Weights of a small transformer language model: 6.53M parameters, tied embeddings.
MLP neurons of a small language model. Each row is named by its layer, matrix (up: input weights; down: output weights) and neuron, and shows model dimensions 64-191. Each number is 500 + 50 x the weight over its row's rms, rounded and kept within 0 to 999. Numbers have three digits each.
After each neuron's rows, "fires before" lists the tokens most often just after its 100 highest values on Wikipedia text that the model never trained on; "fires on" lists the tokens most often at its 100 highest values on Wikipedia text that the model never trained on.

L10.up233:529505555588501502423481586544560456420620559544461408600495549532468541391525394520487444458490508489529502436542596489428509457563485519453518504440512530517506422461430557478454462427497540412528511486431403470512550488486472480519519496439522483485502488485463503573479477552496496580491534547527458497480591445497557504500441545440491472554405450599607455511538436529522516449470
L10.down233:506403563485535568481434391503431534558635503533464568430578506476505532512491421510566501515565426467458535452648496609575500561516486587503590494542441425486559558526457520472501432518515477564504455547419569536459515529497582521565459482461553527543530511461472504478486458501445451470415523450527536455553398546453470471504493507462474506535519418439439559566529469460517408520464
fires before: "6", "1", "3", "4", "8", "7"
fires on: ".", ",", "3", "4", "5", "2"

L10.up474:420567498462586498489503554598516465464429478474460528546517479464449578409551532428520470516578616489524522428634353428379501528530605460511464468490478509495476482562365546473538428520526506482516451501489489385536413592594477466517549525464382560443448536468573495449493540479542491496513464532521433550587474519552507489468467539545483413492467424552540501520472499504447527454488
L10.down474:528465465546453491553552484488504470459511418594534523521577552489497478406545489565555413493487572560432541489635479481477472533412506432448534482587497507528516578473488453605445557451454536562468442508483502548497476617467469527520543551459512487517490485549458543452534562493538338490504561495441549531520527556351495549513482456510414542526493474478480393480524488473424518483383
fires before: "7", "8", "6", "9"
fires on: "9", "1", "th", "2"

L8.up292:504466574511465510425483430511492384533464433481475488456457452538521520475497591540496483492491534536502470511429497398478561551440616518532420448553510506528435492544495576522494572525485457506542516518431488484539469521450506584581486563448496496419430431461461612447431502489496532564502591515557453512517519505546559519544502525434451435534421508556515549465561430482529563470470
L8.down292:480502471473505461525493418456494548482504416526505441435495399554502450587429599483524470470491488531517499549555545493500535495453445485467518433530541528546455481475414483459499482473453494506566453559462493523480482516468540554490525528525559452403439564554513619514521501470489512472539550570575439446440474576470470547539433525469436497573505463430590451582531520524481556486511
fires before: "s"
fires on: "'"

L10.up620:498516502540492532552555518456520475524512463495539489455569508547517504475507548521536390515482486540573515545524454555542495546449434515531593584432523438522511496508393486561412527495554454395547411516401459534501493433479488418485497523483558534562490469516584537565509524509388439510497535368563458475487415569574531505392409463574486430581544442591531507492548446456606505498562
L10.down620:485595563461589593500454416526547537533447486399399472557503555476466554434533491505532569434494545572480461451485502483475473522473486592462413523593407429517478494464533520548550510517565531499489553483492410488494603567465472466561436389409477491512511537495508463512490546532569576446453534503523548459500417399492487513448502597481527490448609568407501391616503500493505493471463
fires before: "6", "7", "8", "9", "5"
fires on: " ", "1", "-", "s", "0", "9"

L5.up627:572586445559471441571483571486439445479612527550541427474592474546440486489541550534500543546507513511564452563526521466480443570521490500496473558541431394575507470455455565519579509539486412442487516470428515375509554518523420498527512401529376478551488488509549441520594488515508582619540556465496501538518474511442574409510510555503479515475397484528496453442471378452523619569494
L5.down627:526509397461512514520518554487540607421441427401453470485549505497539501430530552551497580471499432498428514426618487483469481490594549455390531423419489524460487588496556546494611500525464533475535540451539445549509496587567487488506519463537600475494509546535482468549470535540489500411452449489511547520543447559480486515495573456561482531482467505493474483412432507536514402508519
fires before: "2", "0", "6", "3", "5", "4"
fires on: ",", "7", "6", ".", "9", "1"

L10.up730:474457526461496424516497449549497585483505447464564466509584518510530514470388556443481427553438542574491451489500431435498464567527573418539485517506481535492437577499451484485529432577467466491544540542467504457526476480452473525554640468524491493488500549512569592463466434506545584426566437514568438475518496521545456541452480471457455425535518491483448518456456447538588523421567
L10.down730:439594501482501481510469473557508454604445547628537369494513447549544513583493510549435543381580536433514465483521478540562528433468484529465482607550435526403451477437513540552526522536539521527477483502507534421445503474518543534554512582563535491565538503576464484508492496508531532578549514470413467434475417512491462386452494516483566520567436512567483484467497563501518537576506
fires before: "s", "tic"
fires on: "'", "as", "("

L2.up329:474507545462386410516474644496507469588509402508472492499468454528472442523497529579509511532511453475578473448511467508544423534440482460525505538576538456468449506547555458479485500463581526527454503510443627418578511519533485455516495499526493557459457517455461469381527494529518509597460507563473504415509583638586486474479474493553474530491462567550412552532469579558517432624348
L2.down329:468546439505599476529481480548501522432479521517520532529476491489502576444504548519516529491476535522472403518477397456572583486498542545476425536445522425401493503416460479501472481444473463541551537443509415445538437511453493572520525503479598504482449426468563484485437488475437444421525554505550560560536474372425488492509514434494477569419519517484521460459505618527437595437568
fires before: " ", "\n", " C"
fires on: " |", ":", "erie"

L2.up603:481516492516563547460519482491482460588537532544589481540574472515560541406510440523495447460511493536486473431576444576536568617495496548598502503499469440518529487500501522518542439441526434521469453499476503445644388499474459548491436564495447499474491508474476442488465526561441438534444444579515521515562491461508551498456443499535473560484482533456500453413580604420457509494470
L2.down603:562498499481548536534598479435515478520513533488549495517475562601442491470523537489497473488606443438512436530557332603448490552532484481523410531515452547498467490539475476465425411504495455398531488456531465600482421516529578494458481508465378541445527546470477570495490533490465534395472523513534478521420511503513529484498512534586497570529367461468532550431493443458526593452553
fires before: "\n", "---|---|---|---|", " ", "q"
fires on: "---|---|---|---|", "|---|", "|---|---|---|", "|---|---|", "ra"

L5.up767:451415536575549550509459524477494500506434444624486530467479517589482490486404519494547429550461516615547480578554489477440480511495534565430435488513553554501405515461498464460488476483520469479509481467551453331624426546556486435526468433483446477437489498472583420428428414580503610520526589484517356521541491450494503482432560551515501527514568462509553557499431480557483488483545
L5.down767:491502446507490524489483467439491493382515513469493460374480510460527652496473507545476535533516547500449521416456495570390561542478521511544424521531457510491515483567501539598490514556528551552472518510436496495388440518533419546531483556542502532560573526522501524554566477496481453491498486506407538545419487510420497542532387419488471483417578443530494498562487497467457641472440
fires before: "9", "0", "==", "8", " life"
fires on: "1", "2", "mp", " and", " a", "st"

L10.up616:446459465481543524499453534467493566371432522446512508509516573476390475490512474535381581488442383600477580508496578496518534445549541503572529527428570433502511525419448545524481477528592503477471559563535541484433534509536427480503457485386464485443484480508414472617566524514469488446502431481539572456545519472504594557534465619444499583435471428415517446525431553547509485496486
L10.down616:563568445496487467492471542464532507474495531534513519505446480538605533479554574523492365420476432451554508462555524506474491506582535605480505485502522492527476480451492497424475502506519444555560463481441538436525507511482550438568505564604481637582465447445543525498440419514435458508422562446483499570545430544421399488530492465536506462572487554562510492515473501497512550512439
fires before: ",", "0", ":", ".", "d"
fires on: "2", "1", ".", "4", "3", "0"

L8.up689:449414546472480508473509443575364461517480454408463472395583495520495511486423474526548503482585448517476597416459567538545581468457450560551482564494492559453493537610534545518395472550508475555504559518451534464433505508498556522537523536498477567532451464549532572503559470452490518477510502489444502494638471470504521560504454449551538528591477542468488508484500479509519445413518
L8.down689:496504425440523510520531579455425532543470513442446427491561528506499531499482527560455492400553533547534456446435433495524710502412541574514494517545525651529479523522513522519531469526589421507472503517476465471496492562552454473528495524450458556372554496609486570551578505476445501543504543547454448540432508436481516524427445548371442476519490583489497447512466518551493528473445
fires before: "s"
fires on: "'", "0", "9"

L6.up32:574602606542488436473513529517471442439474448402455531519536482583474545547470434429559511525530525363557536394456440554432530491427518487490531520546512529381414525488440531472515542422463490530401561542523512424420504514523563470582539494469509508498492541448517554547562500514455500441542622626482546437477502440570523547516536498499432485510488506510430444487510530365407480451498
L6.down32:488538484541558493581460484536482519559538496521425595580483440491483501404430473531372521437415463429511414465516510454496519457471615463407595516521545548454356481429481470583553494523532575601460540542584542494530499546461590469564507516458524513459561496513471511538556545496426489393490517513491495581472459466428404442521528461571479525531451458479422447462478404543537451458532
fires before: " ", " October", " September", " May"
fires on: " in", " on", ":", ",", "8", "2"

L5.up415:511450517490497461488571514408406559566513458526442520514467412493496546613496453539507416567495423532536399641621588497477518504548543447574508489478449513530505503546526525527467486487480513498452530571468499524536509489481512399485561522433473448526482448461568487449440636423474371535481527461442537532481502444504538444479510563524491600438484452542509480475498490473468556519389
L5.down415:481511454503553548464451530598503452556574471515538410469477511527489418511535555558489489492482393553513505535424468466420515430544416504521487544550527463505483481476468452514402431540455473529528405470510571531546525463454541541512563527515551500515506549433620449472565576517538525405392505367490543461572504568534558512553478430479408505508492430566487531481503490491441481563448
fires before: " |", "0", " ", "%", "s", "j"
fires on: "0", ".", " |", "ale", "_{"

L3.up598:552436464488522514522475469509564545505542578455505452466438581506463417508415585539554395492439481536519456526560557525475548411488484487497499499609551493446397530537468591525544490370505479479447564561424509396578492485388509524541433529419478539498481509528530455405567577548557530525438508479422546404557466398427536500498497441475529576515482491434465450568477525501560600517480
L3.down598:429512531481509525428542440519469484474563478529489565542527512470435556570443450478500486500595439488469432471517461495554580476419463530594438517494437559600532526471474454502512491532528420483582523585461504547490518445546532446463544495474519517511459375392627506498560466459488514494473477470528502489409501480573557519559508431607507488437492522499448456529468479547385444412568
fires before: "s", "\n", " ", ",", "%"
fires on: "'", " |", "s", "0", "\"."

L10.up617:531478536517492573522514497503510471476609447534499548428603534438623513438542510490540554497478467466416428400485537433511419513491488467496568517539442412444475506440424442555598436506507492499549517522459435414512575500508527533510533459509533555542471462562475441614420546509540577503520548528379461505549454447509507514577472501467534501516492553572483421582454508523487417510515
L10.down617:499541520516449487523452529523480501480448544469519471482529453440500581437523529480470413508503336520550468535591522498528536476570558505511483453512513543425517573500511429539475528463416548547470539407553427540427455485455459430607503491422525421493571515584557480439445472509473428500414426553526562503544523493489427490374567537515479563505513417479464497523478470465490484451490
fires before: "6", "0", "8", "4", "3", "1"
fires on: "4", "1", "2", "9", "5", "3"

L8.up218:580464575503520483392490475584501400479502489516572379359535444541499570526503511473614542506514408392472505527506467488522486456629500555528569553421432557471522447500549511504452462496382513530545545582495492550558527519546416509454556473560485516438466528462515411513392456443439478515418470490480480515533465422542547520465594547543509495531560453562519503442571558454512505443400
L8.down218:397489504484539519494450429590468451422601475498535474568510449435553512525500543510438493486553649461501444393490511533522598431469446590515410490456449505515441550530480459562534533470429473503522553523469450593492449532509581537537541481443476497461363464528428466559501502533519439458524490464621527469471566438581485491530514425503513502414469490473471457502597504537583575504440
fires before: "\n", "---|---|---|---|", "."
fires on: "==", "---|---|---|---|", " ==", "|---|"

L5.up732:500544484426440525530470434570474499403620479518419516394495510503493441573443599428516490448517598422476489552457568433440519415579463440410409525521514475530491539515534572519415455639636451545513467519402523471531577518452542496527509467547521525558449500507554505485546590436487529436406538479471498430485473556413519481485486508524542473518480478481605492549501565540523398480463
L5.down732:432558457487532450548503482349524582479445524475550475422514534554479534536476471505427432525602444546512498534459501530522574575577530509533445534449478558514526459491473522435596476531544540569490538546508521442528516522511503538464558592542462466497601520570386552547431514515489483522544484466552428535516516538416526465439522472586512411497443523359443438444415556526507546533525
fires before: " ", "s", " |"
fires on: ":", " |", "'", " "

L5.up413:482588520488495535478606487501429612503511448553448447506549468567478552521591486481555485518519455462472503493497525414450421495455493521440482471569524523466449555478533507460509462419445563451458548530486540570477491444434507452545452461533472439485469492514530432471462527502556587491433477505465523490455564504575578555556573580568516454506572373446541604526549443535462533462506
L5.down413:493448533521435499475424564491438504515470556471475651503548483460477470472493416490414492485538522451450429508470486487539537479488544452444472494534505402567507505472432430564505545566417545481510532505520538528569413608489420493481557511552500447477445514458591520555427465495500457545441547508508439557530509510472439355480421512461424499556536586455569573477479453553467544538534
fires before: "\n", " "
fires on: "==", ".", " ", " =="

L8.up766:419558491485491600559491523539555525474468492383434462476517539470532437507556420586473576568513525451542584554476508384526517513519485438514477532497499412508466444469460504415455564503592440567542573507523529467497460522412410458561437576453482431521420547513515509527497501619504565440536473509489462504536551507411447528542484516519478489538449428518579464542509506477549578483470
L8.down766:505373547501546452454455477481462443473407519552513466546519534507531428571513530504539478487520351538556482549466483437554420454478454446492569530503529427514487549580487548490495472467501502599597416470485539522530612473398435561566584484489486522550558556516481522538469414552574502542439548434552484481485490465547442533461498540406586469513551512516562380509522538429579474532425
fires before: " |", "–", " (", ",", ".", " and"
fires on: "9", "2", "1", "ous"